python train.py --n_layer=10 --d_model=192 --n_head=3 --n_kv_head=3 --head_dim=64 --d_mlp=768 --vocab_size=512 --activation="gelu" --norm="layernorm" --norm_place="pre" --norm_eps=1e-05 --positions="alibi" --qk_norm=false --attn_scale=0.125 --bias="all" --tie_embeddings=true --parallel_block=false --init="normal" --init_std_qkv=0.0362 --init_std_o=0.0 --init_std_up=0.0362 --init_std_down=0.0 --optimizer="muon_variant" --lr=0.0123 --lr_mult_o=1.47 --lr_mult_down=1.5 --beta1=0.9 --lr_head=0.00543 --grad_clip=1.0 --warmup_steps=200 --schedule="wsd" --decay_fraction=1.0 --decay_shape="sqrt" --final_lr_fraction=0.0 --batch_tokens=16384 --seq_len=512 --doc_mask=true --train_tokens=123500000 --steps=7538 --dataset="wikipedia_en"
MLP neurons of a small language model. Each row is named by its layer, matrix (up: input weights; down: output weights) and neuron, and shows model dimensions 0-127. Each number is 128 + 32 x the weight over its row's rms, rounded and kept within 0 to 255. Numbers have three digits each.
Before each neuron's rows, "fires after" lists the tokens most often just before its 100 highest values on Wikipedia text that the model never trained on.

fires after: " c", " A", " s", " C", "."
L2.up5:165110143130112156078202189105163123141128110151107080092117131113083071121123071152167127082142078170162150102176114119168140121125107124089133119080148120090145184090139094172154122199124117084081091103178128092169125160163148074139132140181101111123110087091102099064152244133133108140090112152157102126138112156107131110094145102121086170168047090037111113080140163120127131154153
L2.down5:144113123124188076150132087109155165104152123094174142119102131169137121131092122137137121059109180096132137106141103120086117157116121107096173092069167082129221072113116141152141176141093107147143140149122111152125129125136161186157124101108079090114102121120133138083160080072144191068131074161131100117101150105136108151200134193131153147121172129115143177147111178138081098094187

fires after: " l", "l", "r", "u"
L2.up49:138113120134188117148179172110127154179125052169084128129083185091182160124131171130084144164119135108174149110137177131127125135146096136189143138104163120152083108128124172128173183127121125102126118135140105145125144103117121145182139132090119082169112125147114162100105128154152084107107108132138116167173045096148179103086084129168180154119101101100126147148091059160089092084157
L2.down49:156121086137114141086118129125064181108157147137151140115131069113096122082134156176163197138147124104177122078177124123097075121167169087084092126115100129123113123068128121109119155147139113112098202161174142182102107126123098138169121115097169169076198142095098107125151175090159143135070119183177119106150098154078141096112144125120118093129122142101212113159099155134132125141126

fires after: " t", " T", " P", " w", " h", "al"
L6.up335:121074131116205145140127127219095107107123175126079099134074143153142171105146124161104136132165125051169129141077149113130088207080101118127149163105182118161103172113127067085116156134094128133188153066098124129166141115111106125122131118114110147082165180185136117118171142146194135115062162117068142082152105108069144160162086101092150184184056138146158167120192102156086136081079
L6.down335:093127127142083109143173217083142127114115174071131167102088122132150095128131124124109160066166127138087059152158141138103209103116112147176152112078080097102131079121172177141141165138088120131081125128137107168122140182116152118091122112142135153085123114063168115124108176116069096090157142142119118163086159061141136090101117201148126128094105083192134130146059169130116133104146

fires after: " D", "ist", " v", "iv"
L2.up444:132106180133144116181114080136102155130121096115127122156103128131155149143184047132088161122149167114179119078098109148184112143124114123100092098123108152175088132145079122120129065187098178154146098176087104128113115199121138103148151092130196100142137112100088168136166156111118080123148145175184129167103115160125131143107091101095130143070177095106063123144172055106086098128104
L2.down444:137126141110073158131134107130107100136077149071135157090133179193145132143139169168149105209076136183122086129127141140166092133128127086043114152094167124118109115133187075133129117152115097098206114162135133172132152097116174107145148127054153087130058083178141174157164034155116174118133105107073087111133122098069141133100178161111153083165145080092158134117127174119122147123053

fires after: " d", "-", "o", " pro"
L6.up139:167120105191054155134091062141064131134146107117157106046126126153075068118149125117161186104123158115107088166161078130144091160114163105150161151123138056149080129127137130115075088142128116156143098183173157115105117181109164103134121156147133144165157118080125101101129122146195204129154148130019155137169082109082113173107125142162111175128122181112120165136092078131176151185140
L6.down139:122157128117135131076127139141147141115107127147109094179123146125153180101144169074127079189139157134129125156089135140112144093118105130120138170098099177112167156049158129047089133142062110100124129148142146126173145113140099170134086140101150088086125133170132099138118104097158143092093157131112179198081063134111163106104166128090125154135094151098138142120181206138230096162151

fires after: " c", " A", " V", " m", "ic", " C"
L3.up577:198093132161111155144147145095147172124156115185150146141108143127133084150134082155158120142095043100170169113191191123195123169162134167129145131128115086157200152109137152161143131109083104062126147108137179158143126158080162157175157173144130053135133179097146169110126127148140121174105124096152116093150067147126078111108103104086103100130087121154091134134127193090161174179150
L3.down577:109117111050173145117102112182152158118195093135125098103123141149106092163103132129106118149135187113135124135096081133101127139127135152143148119079140115138100120153130154105153150114154122143136066138158112120102112100114089143089170212121146180108174132126070052087149092101158134101147088151089110099122190132170081139113132103147115099098099055174102191138141140132156083094208

fires after: " V", " v", "ud", "oc", "iv", "n"
L2.up509:138123146141135132141123191118105134135106055132153115082092143132144142076126148113083104078113107115126145134166174124156180085137182132078171134120158103176094130102131071106144087130050139147163076168072102088116140162120050114176166145111169105157166084153118126141199170085137145145125172144111109157117164121140160142131183138051148088141176111169081084113188134098135126090119
L2.down509:113129106072050118132109154106121095076107130128201124119087177108070176133128153100167055176102100141101138153106084117143162190183149140124129155087202111178107150093139062135151113108176086129118156149093147166131083076055172098078157106144128103083123171134103135159074150158162111122132137169081146181159142110133115119085119083144114171157073150100098140160095103138088081140141

fires after: "v", "ar", "in", " con", "an", " v"
L6.up521:102157159075108168141155178121087124083100080137149111098149107082142143184107097129194139154157125149093196127039144128083082123120170113166102144104121145154068187105118077100099140126140125146109149211115150148102094140129126123153079106100118139174117121127114187132132132113112133159154139173107115122186118101119098189132119135126112108110156055095134105179080112144160085130190
L6.down521:131122128175158124160049082127215123162111196155120086163090134189125100162118145156147179139082086131131078158159157092105172140068079107083148163148098114131066156170135174085094188086131104113143124156119092068099099129156074160132089145138134186146091155141168088113079150096089137114132128118207119142182169198147137091148102134089128125110165125148132138131172132094094162151110

fires after: "r", "ar", "u", "am", "igh"
L2.up535:149137088145164165113103160124101066142114134143138148071182139139172123163171131124106089151166076185219065140133100069095143120129155118175121135140128143143103067166137173141098140119140087126138073120164138135189089129099130139100109160077129137189129146178066123099086093111144064103146143131109085102171079120176138134150143150146170083190070126157151116157152092084129105092136
L2.down535:131148092149153097116131143202140133139168155094116131172100112068106129079118174134155210103149116114082121088173100177114120158163123148081089156124095109177112165054104134160164068097162122114160147111108145093098125147129148202107203112104116191129135136151177153128165109101137156129172143139123126181147170133111137057116156133091047128108189115155106139099141167159137074097147

fires after: "p", " C", " P", " con", " A"
L6.up334:073088149058159064166136085146152093167117117128123156152090070094123108132107093129129093159163067110085142119142088146171104204165092188112115155151151164114066213067129156118154093219149164144156096099174158114105158105132130125118154106092171171154112123124088113155139114132116152177077068093098126145113107192156111130131111150127114178125137100179135158145105140130136142165137
L6.down334:169097156158157154100169203094140148075109110118110142139122132100144111106131183167105101101110186185151115177083175132158133092140146118168175115109109133160176113190136105179103142085088094130165149179109124140136079110163109148075109119073117101097091109152143180131038102085179088090084155127131068150147074085083190089112089107092080090156116131146123103126095118140128125102157

fires after: " H", "f", " F", "h"
L3.up308:081114137089131101122105134128137160169162098100117092159171149177165144126120119125114168150137127093147133125179057094086147078123132155148120141140167109122140133123127144128095111172178118174096123097083156172105154133165194058090094109154100137083141122193106095090123067148166077117154168125094136137174194076146146090128043233134153178135156163131134121155217127124115109129105
L3.down308:119179166101139147111137174081133075140064162159118157048032145112095191169090157158138088159128052130147075086104170116133098074119101110134181140126094145168172080130162124113089117082121139075142182149122083096162173143165138108091139129111129069152194132122124137149118168128134117136128142120103096136188149133093118155169100063067087101098076134161146073137112157153130145154094

fires after: " 201", " 202", "c", "8", "5"
L2.up420:186081135091140082137178144112140140141092158143109133072127087154125088110094098117198144181203153114057129139153118086110137054092125116119095131149087128048155179148152074096147183157131153142136074136081135140118115131127173111144117130099095119167107183134124111155106095124135155107112166101129130140132162148160126150222139137105155068176113093156105082121147107124113213135107
L2.down420:088152149194097118146111128092133068103094139125144110087051126138166103115124170123103190107128144138175078079126095164020089145097112159136098139123176176112098094189198113123098157140102169144113158092136074138126116102168107166153137119079141188112135108148137156129095115103138142106176081079088110178125141172154112113131094206164149168164193142180133168121103098104072077118117

fires after: " the", " a", " an", " o", "The", "ic"
L2.up531:133164165145108058096103150155100146103138064160193133110158061135140121207093099092067107130141107158134114094141101136119181122148131133172120134139120109074162112155155108094173089093158096143142080143129121152105116079120130147167118059182123119212097167140136134165128201114138088189114127082137119086123051131110176170179114124135145117072157152165127103124119114162095113187144
L2.down531:118180146145120098134130155118084090180132125138124159134141089107114087124105103172073137147116206131096129138130160098136132196118139146127183174171191142073167112161071133142180144072145123144146160144043109118081097111158110133169165134172159158112104130087140131147065150129138118106089132183112151083114174110068139107079129092106173146129112139148133111127119086154127086076149

fires after: "ul", "p", " le", "ic", " e"
L2.up691:098163137171159172132076097076120087113036128068159129101112213148137087121145095116112131039135145177088140133156098189066146143209160126113120130189095157134137118073120125111102117092146124135169150131103058115093123106137150123176187114112103102099103160110124178152096076114146076129103150152123148127149083129142201119133107117131174078181147100093113158108117120106090068135162
L2.down691:116109150146143090108101143094133167106119053124121140114159147162171116066142104125143142132175105137098141131098138044135118085122093140180116116116123108096190153176077148069080125115091144163092110135133102144161160162141140102053140108126199125137070119113147112132174152169113131100114106116161112161173194141173127131113119090131107191110140166104167105125135146213123142148143

fires after: "w", "o", " w", "e", "f", "h"
L2.up366:114153095103134139107162171117098178136148202142108113153156149137158179141109119113128116087137134121080097167143140156077089093144140138136099133126138105118081164111152150134150151119147128194108195143079172217142115105104143154156108103160088126097127120141052152126075115147098137124157151163121137152105158110087097112133128163121125159065110173148068152193138106079098112075125
L2.down366:157132114088167174118114138151170120154147099114070096117128131173144082152143129133153125122133119111104101095091164195110198124175066146127114152093087143134124140166181136103096160176146101087182139157154163201125194134188192134109137138087119128106130085118082134065110071123137145140110108107086068122106178159141063052123130156133100097137156096125144140105106116176173116124172

fires after: "ir", " l", "u", " le", "in", "ar"
L3.up45:118162146083107132206133168134110195094138091125103150112137077071162125121100135114097136104147076108125147105095107156110101115138119125139088158105146129176132113096163107112122118091141104147144121110110223182143117149126145174182079112122099142172104139126234117147131093137169125174049078151125146141140165108155074132203173139062125073088134102085158165156088123129118075045123
L3.down45:178107095151143150130091132162122155141149078202177122075161134118148119135139115127125108169148168169158077088142191113155119116155184115101176114124095116168115081142145168134137159126080104085156157175124133122171154089166097108086146088097157147120122135142118126130135121179146093134155132106118106100090095190131180139206077084151145149149108130098174118180117107059132120166058

fires after: "el", "u", "en", "c", "ew", "ed"
L3.up153:185145081114116123162122130069115110054086160109065114148144129125179138133080177084100111150128169084076090066110173113127146119124101097089127160167109098108134107139128155136125147103171110175178189123085182137117141209109128152171178118086119144059105087146145187126130106154139181124115163156156131150105153122099156126080104079094082152138120120088092137108210096104140123082119
L3.down153:114114111132166106149145155142122143151130095096191127092107156170152136120136090164107099154071145159184108177064150121125112153166111124127161053132112109136102100173174082132091144135211141119086114123173191080228161109159080152131065094100147197135085109097144174091128114113120078086152115172081135110112144111138111143110126103179152147095125102144158150084076120109134171136144

fires after: "\n", "c", "i", " C", "oc", "rom"
L2.up292:149127138096149148117084113119151058088106175153064176135118087141160119134130117138109121104170169143122099172079114165157126113133079191161090065165101099124115173116137109091140131129136073159160153134147156136079080104148130136182123192135135088086157102080077102148137194165157128089171126112133112156114118146185113172124142111073142169112099146153122106093160116051150042128127
L2.down292:097121173085093159136133133127055128166115132171110149173084176099144097149113100116089137080200130128120167108057155079180128185130074030120099150112063105133140159133133170176122096122176182118140127125113145158153168121101144106092100137131130158095130099120085107095151082088147113160137207200124147120145127069141162090116145093150128103117156133196147113104176150098183149138111

fires after: " U", " C", " H", "o", "e", "ou"
L3.up443:107103101156161087135143117094116152125179136094148175074179152086157118145153105119161134158134099091095146121124105113153160155130126072124147118094148101119127174122121108180130078124147142075139095105135143112114093027123133130120167132112091124204091101088097114170126131173157118055108180141136113133137123113110143125076101191155103167216123103103074082082077140088127106139168
L3.down443:182147142102111172083155092148145132137165154106103103136114108147134157152139106174128135095134126135108092135164165083138156158088122155139142146093150085097099117192160097109133121096121157157167126115118096144129172124098105153114145200125117067097166114127122134162145107150135127147066165193123152073106135139121136087090160136131110158098128134163105067141158066220172116072158

fires after: " H", " N", " h", " l", "u"
L2.up97:088170183104142133128146122136175155127110103145113073170179077062140096116144134082127123138129106110070166125176161144094174201123104082145177148119190110172064169139118162117137135087099146157102055122061159158112099101100084135114097176121111140146082171149151160213117098123086092133095158176184116120093149104193120153151088141143119111175163114122077128092110127141131100132111
L2.down97:145096117134060120135163184119122144158129119061110155084090142125143143097145176172119112174139167123115118089090138114071164045127148073174144074099104125104055126148145111165082083117142124104164210085121089085106117093156116184117107091130119082169132099129073124127148146141186094078127106137134080162174155117108194094104105101107104159083142067123162092139124059137152178148144

fires after: "or", "i", "iv", "b", "it", " St"
L2.up270:140079146193143106119080143099136139147135122125135149100130084176169175130095137142121117115153161101088161108156114171136079142175154155079065129135091139169159148135163064156117206092139130146068130163136118107124160115189104146119099151220077168159179122144101157088093136110138134086110105171151145129162142131169144125129069046119118153119098146096089125163102146126177176141099
L2.down270:148137167152098091121129143097189120183136153087146135222125126142074077051098091190123181151145154100135124145148123133057122163067172104174165099127130166197134153123086136115106166103126117094061152120026107138156161150081122146151137133120137119093148164180062121134112120075123173178053099095116105129131171079061135129082142131114104112123126128148164168181128124108105151112147

fires after: " N", " B", " |", " in", " n", "p"
L2.up370:130134125127152115103139094132142100145127161113158143101175155096114138196136091200096085104114123144091163160106113157113101084172110038085086116123104103097148142089094137125153131150069100134114108132102154136089127126118164127095157126105133079126146177141173130142122091194117121149167126149136175073188159083167098048125097159095168104169156140088107097150157162126074160158168
L2.down370:189156086101138127150105124140119161133139106161079066161129106186125146105127184091129199096184102146130117219131135145119113100139173121106128120115153094115167131115190076137104110089085145125117114128163101174165145202169118157122117172118106162180083142160137153155147081099130157115099089121143102185128121165046143087143094058121052114147164102077176136094112138098163166159099

fires after: "c", "oc", " c", " e", "ic", " o"
L6.up132:075149162136139140133106158163164088120073180181081155161169162172165115159185090152154080103161123078081122139112129105106142122171211097092068129182179131135124128093114124175107103122072064144107176146149103126103084095101114181138096192132136142154115105131136136137096139103115087141137128080092150115063137101177176113130170109167098114145119103159118151125131103154121089103104
L6.down132:159056167078128104125147198158200122124095103139107130120131177142117126113092120135114212085074115160113126125089159141123104090137068100177120124120129117147190137154120186120167050126194136126146118096148095080169184125146177145067155067130147087111169095158132203137128100106115091103154148145140148087080092089211094109112097162142095155069112104115101137061135140119176149138153

fires after: " s", " c", " C", "ou", " S", " K"
L6.up299:179078087112136095153102038136218153090117108153090081111135134089147111112134163168144120153173153117164134141118114090129100063120139091148087097168142089114171180135183121064152164105094160057114124169093116155126157101099124157087077165128140115151096138124103113141134125203122152163091140107100112085140145133150111088195094197095098129118068094101086102113079160132136108176104
L6.down299:128119116146107167105152160151145099140183143082150172090104174145199074112151110137110146098097092128088104123180141129183172156163147116127120175127134147143128136174163137117127148114150157150148100132157145103129108114090162150156103083135149095120130074116143124096152145135136166105165102170166103173123077133134104157081175149209124177137092161127137123103098063175138143111118

fires after: " I", "I", "r", "it", "ou", "u"
L2.up262:131060150127059110143142118107148133134128095107136178143108117148151091097075182031130106105110141123081128149148146159158159146187062157148149146098161196135207144188118123106153168137145124143163127103101152106150078110106141159144100143125196152112116086157086089152116097119168174099128190174066110101101119154102078126206090132150155143164102171127143123083116130141199149130106
L2.down262:079062110171157153100102062142117187159166167091159160159151234071115108058155114147103100103141150137111084121171106112084063124134078148109118130117096088126075103142142091123165119158144138131108161150094129146131119093171139086093167150181134115099143100098216097084101098182082104112114073085146126144143128127148140147064144097129161114056097165130123200153141172142150143162103

fires after: " the", " in", " a", "n", " |", " an"
L2.up9:153115135121108128124177106142160126090155131095181156117160168167126134120118126140081167171181104154125107135159112099136159096140125160109033081136115102132139135086082158114061098116119060096135094072120135164129127139094174172158083112119088116171117107107124077162165127161116077146140102165146217122134079081079109162186150140174110147130167114116089156159160107149081082114139
L2.down9:194131162124144130151095151089124080205125134179125099131068113118074069053162119116172159122112131120068125089106166112140120079150127076124187134141095096165137136155174068082133123166161132112127130178101096123113113171105109120061211179080194166135146099129118177119095127125138125113118158087136096090162194138146140134115115107123078155134095148152190108132152155148145153143088

fires after: "ou", " U", "u", "ec"
L6.up43:120133134115163122096158097088132106064051082131103106059093108107176123150167170118114175153119166094053080167145123164115163172133099090126103142079120148119164145172155124124194088176118102163153119099131141156145145149148136158162113142138126162069098093137128115127069180117133095161124156135086099126116143165121079124110118125120150120199101131115131110110132158120124130135122
L6.down43:093143096180111149102160139129134142127043076137179120085132134042127195116065179093144141101130136133191111058136107112170125076156132128091186132157112106178076092119098157118123121108177136077116118106062118079147097142161150105128128075162107137107167128060054113122145135106116128176146111135105145150111081116125105152155136154113129119154096167145143137172098105126137124198094

fires after: " N", "oun", "S", " 0", " 1", " n"
L3.up574:066143175100161126069138096092189159083137190145104095160062168147145177162168118124104091153123104155113161096143114103147163069111034161165192154112129102127140157097139123110166140143109133091113178121059139144068098093122130127099107163193107150176091135097102133083144102150104151128130095100165062094145153116074082118157116116129154112189162151171076102064132187085138174136124
L3.down574:135144086108150083118125177102100093175140093138103122124213111095100162104204111122081149119129163120085151112156173145168101093097155147164115147114089066149145122149118123198121117079170167133145135126170140109039055111139230102127136132133108143176181117167116158137087100191086113167144150088127105100142180117162116152094198068170147137119109102087160105178132125167145074124151

fires after: " M", " |", ",", " m", " C", " s"
L6.up20:121043098101093135099142119101129083099122095152148110155083166120189148076115136156087132164103196115164150173088157134111136089155096131183176110131145137134142115120164164083132140201071094083100146125095127141162173125115147106103142199140101143162145120122073152105123140144168115186102169114115178114118094079146181082152103169114078060125133158105067085089115112107122056144116
L6.down20:166156131121107128080136092084122146115135141170149134120204130151103132082114129148158176128193095097175189101149139158113138145148168151155151118102143077144083152168146122103113121146114161130189136113140146049151074121110096121106112116136147106196133156084070202121207139104074172120164161126099127075193108150118129065139182107107130135116142101075102134161145089131143165118130

fires after: "am", " F", " E", " f", "i", "f"
L3.up129:099086067136093100123136132113122141126168117149118067128159119197169153112117145132091135153092179156063121131166140158104190147153172111088079161114126140131106106115111070112141077158159112152188120133116108130160193044133104107126119152154148135101107154082054075116097062173159125154171159172134115167089098195159136120086153141078160128123148116134117158167100149093147109162129
L3.down129:140122108069189119156127099112110094132151115125112139126142075151126075168122203146126133148125158128135132071120078153147156132131149085135147104109123117149090114133108145120111117135174174138201096103122126147101098151099144184156101157099085115112087120185162076102149140101073115145153154172112178085128156170107092114167119093146129173154135203092160118120129128211161107126116

fires after: " T", " t", "d", "is", "x"
L2.up468:083116126118186122099116101115123178133126140117082156174092198126135161119142108130155135185116147121153162151099172116109086195115161146099115080153135163199144158063144141118160147151108156127124184134152120113058141142128086109110136101160158145151187066142116155108173131178087209106114112178129105106115101120142133183073100133121118129126166110152116173102172070104091107082105
L2.down468:140119110125138118143117127038158091132138139156114185180123116128143133113127111177155154113077113131070101131142110137106142121131145119091118090132133144147143075153145150143094145119209112120156117105106079045095108119134099114121114147143155122133030146054164075105111103095148108131180117138154064138069125156100096148099134089095157095121085169089192138130111169129162131191199

fires after: " B", "o", " F", " C"
L2.up470:148115181168150148217150125078145117121114140147141199131137154114147116161140131137124157166143141126136137160170156141149127127087056104147139116146175085122132152076136184095166145094136086150137096103097183092116085053094202126133160146133109069104077169111116090143121153119138107111089210086156050058127101069103163136147082158060138129170152158138120121150097069132112172121118
L2.down470:105150107075207149143176139172089177123188170102158133134121083115163110067119127186123084143141096196116111133092187143154135123145147159097165152104122127123117142132098088140114115104127220077178112122115143153103147136147156107189132100134132122126134144076170161120151161135126113091160125159103161068144121103031141135131120039109133120141077094150158163111145134133167167145154

fires after: "il", "he", "or", "i", " f", "9"
L3.up653:148070102110064095150185135141150179089153110141142133102119136165197132125134064099116186111075143125147090147131091102160150147193091184091100134154143143159197137134136072078122109093122114084210138117128096168174159112158138083127162128159118127146157097117142099092135103096152117130071154081120153139146092113210124102177122137114104191161110150110085106147121134145125138184172
L3.down653:123161155095128135109126128148108120131144124059159159138136178142073151153099208101161099129107077161115139108143084144152083100169152127161169159156136139110124139142120156124118101114077097136140119108150134134116134132137196135103132086140178095089147104122115145153138142129098097129163062195158122183181114146090079168111113126109106115082117119066204143126123195128142108066112

fires after: "os", " ", " M", " L", "a", " E"
L3.up666:100111157179083148135168132117103140089139185166140068078166169166077184171112171088090145167151071040111172110111154124116157141080097101169228110102220143098136096088141096136143124128127091139165108156142154118105109166137130103107108115143119131150153141125109101107157063101107089193131130084153138103118098056152121069078120166089066156122120100067140144155128069126182109144092
L3.down666:095114162118170132147132090123115146169170108066168175164154150129118150079186115076165120084086134153124119102221136125066116155181136107162112135089115098082121129140103173076108122196131198113123124119086061138175157111099079177138153139135169135099121134141128086113148143131151135125125119194113118153134152146126171155102121087135142100184109112140112071126141122103095229095136

fires after: " l", " H", " h", " L", " "
L2.up221:114108165120113169141076173103075187205109104134180139107118109168118109101105144132149157092115128125117153108150185145133094133170141129154157109174169105086120159047158143097137079123179176146080092097079128169084103102151166114141130114079135140160084133146092141104150117114135114112058024079167133147137138106116119090109139181138115135171172137147151131095091137150131049110128
L2.down221:141154124146112130117105152115182165139155124083181154099161067124152103151181109104067117141138148183189167099128095051171072142158129196137059127138098094164141129137144123176118087115088143086103092184118142140075115113178171145173173161149131131093134079091126112135095177143095138146125126145085076153150088177127115103096147149091104115108151080114075155109070157162140184140151

fires after: "r", "ch", " Ch", " B", " ch", " F"
L6.up141:135173155146121129154094142123144170132187149124141153113159169058108117126162107148136179095106093175131179112117137131141104163149101177117107187096163147146133158130146157138124141067120108092059161145134188142152097098140150061179168120149147129140073099108163117085149129129129116128099104073123141130064096108143148134109121109101165087148132156124123148154126105159169120135132
L6.down141:136130089087166104104131107154111172144141160142157155121095101126116183114026086172128066150122126108089123150158096093152132114128105106108104107167065163123089103065132102111083159170095159104176131120146133130072159130167117132149099074186146109133156116176167154138171122104127118149122125158095119164173146164113069127167151146132131130107124095187156141126118125107170122142178

fires after: " ", " L", " |", "-", "|", " ("
L2.up487:147140088063117139091120153119123138179139156154149095071135124157141151103166116129200130100143139110134156039134130159102137155078118078111146150159137058142153175110173084101146118161105141137144102179146149101122128190140122113189217127172144151173124106160076085120121168142105112111107109131174109154172134150139178112086097174073121139060142076100155084128125130118138108133123
L2.down487:105079178185094118116098132160154125105137112112162193185145113125082089126132098109110115113141123168133128069232163116083137145138090173135175084077157118121166103125138128126121096159135142165185127110089078139086124097110170200132172117142137153120147135145081182114117050088136209148083167112128144112123129101100145123112134124111138164109177109125101161117095131083145137107146

fires after: " N", " n", "o", " C", " G"
L3.up654:052111129158157128105147107143132165129113108083102128100151120152129127164123158177181174177178151143101137126152109113095133115100110149118123121177139092141112164083090162125171134221068182125080102134105130099112117098166083101141160151159084131134110074103158109138075195186119091185099143106118132047130157154147119101122119155100139160116138153165116082104110193089079148167176
L3.down654:086116200108147084200135091109065092139125079183129092110085095140131178157110121089135164107125150138140217082162158135114135141109142164131145064118150151142140135184169151168160173090112082142155143151146086133098160159182154161117149136137179145153124128103112131164141212148089177120070109117127179135123175150135165037105117133145129119099116097082132118144098150173125102153149

fires after: "f", "g", ",", " was", " H", " F"
L3.up35:111048159163078105061112152130110127154196135071178111133108095089102098103100114129129106174119110120104140112161185099115174129114122199156129129201189175130090182115118086137102121168134112174110184174105136096125166124112160159149225139126130124068060163118108128147128062127139104138160104116112156139088099125102147105110174166107177135112116089153170055114161157124093077180109
L3.down35:118113101147131050134109129069118129130163143089128126053163133081109125097117165138148154165109202153110122076134164143091112147100111071150153129094090159107103097143133180085137145178118164102131103113137064200125130121128111118090165134156121158199184138130115065097114129142152129077153143178173122195120142210186087151137196098126096110170156165126107143141084205131147185116066

fires after: " 201", " 19", " 202", "20", " 200"
L2.up493:170111150151184111156147144077083157181107107206154133122142165085132133107155141129187066153090199136120100126130086119079151061147194100081129122078156085140097135124116094106149164143112145171128121147078140171128109141188110147135156153163159094117131131114132126135075126094247145123146114083123166148154129097158145085155126196132119161145092095118132156070145128163110162109200
L2.down493:085109106114116136115125106113153210119150156130061132098157107098123092059121166109123172171123121142115177159140126088109138122133121093120019130182160193078123102235144166145179141193090135115149106130153078130145111179116126147202105141117121147116092145093148149149097201130128077135124125129130139083130125152134131123130145189153130162150110103087127128171124100135135085121075

fires after: " |", " of", " M", " as", "us", "."
L3.up178:172125150173185134096129119129155154098122137161131145147062194147200100122109121114106104059125144090131091108134191150123185101089078138138133124141110074145128168147133120065165186138136151132081106154125107049170106092185147107127140207078157131149078118143116102151100155155149093121094120133097146140050121117084158134084212078113156047158200109128106112166143121095144092096093
L3.down178:138169093161141125178104078170136163084069188142102177041140130118105146085150125156162097096071154163176114079118225171168175161134122120127172170104147144125115149131128110144113129057127087152159184125125161087078100169153068148128127105184135138090128197112078112128171124115106125093178152179092134164133104094158152104178110138149079128156156153115141137101122111172138085126087

fires after: "o", "ver", "u", "iv", "un", "in"
L3.up721:198107097148093132178109154097119129174102108111131174086174116091182084104109156151103106108146045148087138153089162141136125101145140147161166097128156143194151118120110141118123137127169085130130176100099117150156148111136161157142137089089180082162067148132057100169054107120185138141139140096160072152149078092135164123165189142133128069140117179082126168081149073185106150150165
L3.down721:179083131138188157079122122090167151102204105140112107094098134097165135182104148136182150142128135091130172050145080153095137131168095105138086143086082074125167109120154103162137077152128106089134085158091076154136087131131193125168106122143133163148160146107152105125145142085092066125086132140152147122171087167149151166144101096136107090118067139160139149139089197140159110134137

fires after: "ou", " E", "r", "art", " ", " r"
L3.up109:108180118117101202117128099055114123117111159081180165061128160137098108098078138140139118117090147091135137137093059127129146117190127132145185161142140134139177138128105100086124064116134072102130126125094155138156168091131124153134119179079145163115106152144153124065163103134087124198193206140092087143175123132102163171151146156194138101141080129090167147153115076127135191142176
L3.down109:115112162155130119105161176158104102158192081113101085190125186158099127056100118201154098113227164118144115125118144181059074117197151113126080107131169139078118143108143100196114183131124094164098155127096136128143149109080156090121132119148128098122130125117108109125090133127100135095100131122105174092141143114136187152116116087034142097065101162105121128145132158146148115128133

fires after: " is", " s", " C", " c", "g"
L3.up304:133123075113157155115159090219111201160216130139112129149096122121106137080155110103126149134165151132116142115154094121148147132072098129148176113159164082094118135096133125150178112181096180136146121128108157130162136112187169079191125155110071108139146146145120128098169086124107174121097091061080163089109133134126081173082159099142140168160098112116135155082128146093127186129100
L3.down304:121137079082142100181147150100117132082110113125167148153130109111155157108167221188153180096098122123094132106152079158161157131094111117075076116133111131196166121118130127178163104143123091071135118099158134083116151125128146130184145114110114098173124204112133133080137161051117102126155126129187087103144082191140078161153158151062173120148103121185146096109115175206086069103122

fires after: "t", "et", " t", " in", "f", " T"
L6.up355:085098136127129099160161124083102146160126114090107130130125137159083117136162113121152110192164173144073147109072116109072124127139138186106136124153137169154164110105090174107200139146103147125195128171076150088113091106133134171117152126093113106108097074150184127062152106184145109127158118165109136082117132155117101142126104075127171127124148150136167164119131174122112021199081
L6.down355:117112059163171134130119150149125049145119091115165102183138155077107139138158118177108151125074149155117117113101117062139119050092108119159144069107110112143138157123140106171145122133136088111105052148149140089128134158117132098109091117152169131133172190122139117150055091156120102104117138129148100127101125169171101132100096102136132042149111139119118210147119065115123127105164